config.toml
vocab_size = 2941
attn_scale = 0.177
bias = "all"
parallel_block = false
batch_tokens = 65536
doc_mask = true
dataset = "wikipedia_en"
MLP neurons of a small language model. Each row is named by its layer, matrix (up: input weights; down: output weights) and neuron, and shows model dimensions 80-207. Each number is 128 + 32 x the weight over its row's rms, rounded and kept within 0 to 255. Numbers have three digits each.
After each neuron's rows, "fires on" lists the tokens most often at its 100 highest values on Wikipedia text that the model never trained on.

L9.up284:117083134156110101173091100170154079140112145104082135167190123086144147099142116099146127055140119109146152094106145163096160142123142145142111117103090113128154167100148161164152165084096151105145101135136158105060124194162104117133129065169101079195146174141138140127101125110159149097175087118114101126159132145070112174078151121086191149106135086131173134180187117167102094079164
L9.down284:147130161195089203120141152114150139144138124102122114088244111103117095166082114119149107137153116150103187153123131142111142073095108121172091134161162080109159139080169119148099108095105125145086123148189110154184146132116141144100117120169079157175064115128125091134144165130082138170114174125134141149117112094143142150147177161112155138150091115099113129124122186225133171095124
fires on: " L", "ung", "ch", "N", " G"

L5.up212:084130169153133110115133107116161107105145153131126125182128118140178075189087128126119173115080131109173117142137173130090143127065119113209122130148125160161153153162145157090072123104116148154133104121153156152116156150179129141139076133115033152113082075116165055129135117107072134125051037140136151174109088140121063145186080153121120141128203118138166114118091100082146126053138
L5.down212:084143099133107178157159131104111155115112123131157151090131116153142176135124186124127124172136093115141146121143078114177161142135057172142128108116165109111108164142105125128110136089048062157164101092186101090160123100111070156151177156078069106149114126155113160098105142060136168190100132123109164120094143103121095163141099153060123167111106107172116182126141175045093140090195
fires on: " in", ",", " early", "0", "1"

L6.up813:150125094110128109103160162068135095171119120147142174120136131100166130170144173114064212082064193096149080093084130084108135187148133126124134137139185153103131086113117126127161133166106090081167122067122146093127141130113112106175176179126131113147122137208062120115093154169094105132149139058132149141097115132154130112138180118129162147126148158119140087176112092152128093090090
L6.down813:071164106155066137109132116044095135204127123115207169063104148068070111153182249116119130139118120171134103189122120141142087123126164137104091165102134178115108117115144117136151165121122061101181140057117138144190145095175079123183077143168137131177167143161123124124137105129095170139158139100195136122118126146103136129115123153106102144068183119127126097139140095112106105079092
fires on: " of", "m", "b", "p", "art", "st"

L4.up818:171089115133118138106130087133113150134199093179167175143117074102133149121057132110088156108153090128100134188105175106084144099117151135100084099154123115122130114051125131154165144174138128150106189176147151130112131133138094086161083099194124173134126149126087154092090095112069100173129119133127115143110183100089107154123124121130159110082084069160132101123173118164127089202075
L4.down818:156090179077086096127105155090081140171205082177121116175104142092153099105033196120104076105130149154152101121163155116116128117043133162047096168156102097135134053127108172136119155171183081131075144153109125126101069095152117132157110125119099132166102167151082140137132064191162097134114090122153137172137146119114099166138095113166135127093153130151155144147090102126174119137122
fires on: " of", " other", " Total", " Other", " had", ":"

L9.up700:118087151106177146141122085143074143160045089068113139102114130111096161116124117148104183147157078117122132110110131139160112196058092127119137125101169140128119103101174122139206118089112132151159149092130119129136138131080089171177142134128165134129146153133168136126109187097110130196141192070163091100126133150156143095100152175149149120141147148116166169132134174150142096152125
L9.down700:130082130079118112147126121129175135115108105101112109075184158157122166073134109098117144139131116156093145101154100179149135113132094063071131067125082135114129106179102143120152089107092102144129163101133140144189082114122123183087135098083127128143131180159111063089096109080132119205120115155096129125121131149180145103167117148144148166124152138189155091145130132146112094132123
fires on: " d", " res", " s", " ass", " Res"

L4.up438:174089085100145104203127071124183151132089146174142179107109109143145130148140184125150148154118100132077116151131139151126158173090164166123117168122157165086134077101136108097179131097116159089139111074102123162146181147112156171152101064182114167131164077102116160209110168133065154103129131100153117059127132146125154168143146097149145186187154140112120149138060153128117116133134
L4.down438:141150192186088170124194121052125111116124082143076090147146171078160094134105153169128058121177123081131155113107112132161111110148126116148096102126207124107101073174120123117077122142119055110123125118142132136118131171120110151141171184091133123154092114208102143083146162166161140137144151083136138120042109089099192118130115116208126115091129104121138104145137136182144129067077
fires on: " |", ".", "-", "===", " there", " and"

L5.up156:158142121112134081100050157132149048171117154120112132115108164111101130141135113094119182170056120142061156137130076141157170087124171085100110158124140133070054118183130081136128141117075074160155151116078172131140135132056144149128116145184137135167157058136097178158196187147131158062123112084167126114118098069137112125112136128142152113147117113140084178132117130156087155140141
L5.down156:124070121144156130130158168154085136174123104154086129121041195073153106151163131188137079117162124126105121103136121178067148111082063145086119167156140124127106145070133172112146127144176101095145129104115132094142110144125124145141152133098163140126097120120080138169136158173126133202116162134122114097106214079179152084166107165155154096137120135152151208130107102218158141109116
fires on: " and", ",", "0", ".", "oh", "if"

L4.up697:093149085098140148063093130137100118149150135183119175178150140113172095135111166124090105103114126117148159096051105113117150167177120111136145102099160148173082114079136127131129131094137104103142130138130198136091142120121203093101097178161060165072196155130096149156128154132087134184194160164105061099104093167138136101089129153179105148166137165114109172064186093116128102071105
L4.down697:105122096048164183051098152088168175111160174124151134099108132094118093119162171097168090099086170144087115120126120106110135072162122131108125118119121116084104059157159108164153082136132069081127135129098111121119151161132179145188134131125123073106127146146140174129116142156091145143141157133101192170130093170185064144147108161098115152073096084208152119141077124107098173171110
fires on: " of", "j", "an", "en", "end", "st"

L10.up3:098130067120141112103100115101128149119118166147155082093160139078140173102100180104102146140182160121064142118148164157110133067081150125150110134101124104188085134101115112110168136043109129117138101125095151153122148126092144180131175176162117115110129143088190119119097156077094108144145184115122123181138074184137138116097130143113134096111143191109166212088155127139094121150058
L10.down3:174128120145126181040136159115124174094075122124100108135146161124103182111094124134115153158136067084071145135130117097112091180119103108135130109126145108159154071178103100129107123128172197078103135137100109160186188144121164122157120170118131150178173096047111087128083137092142079123150089105156158116163130167147166106096114213050062156096142160134162092137097120141084099132114
fires on: " t", " res"

L10.up435:142123141128128128214143075179197151139129154124120093122117121142112092119128126152097114108142151102095122118127136129139113124088138137111145181081145150118128203186091107106143091106105084158134137061154145103136060137110157154093133142083107125108177098166164115084149104122140078128080071139102163161137184142149146111199107144127189122182168122134175091094121100126190139145184
L10.down435:148130141183136142086074176098105180096126071112133150154180114092118118149103154137120161152129152134132129150140136155094210118089102137176128110129114129142208157162075110154105095135133130115174127096194099118164143141152079187122217133112137140134131127114145102099086179132116138123131138174161117142179138106097151139112141073110145117093153118127124117227117095147137159109165
fires on: "1", " his", "ov", " early", "R", " ("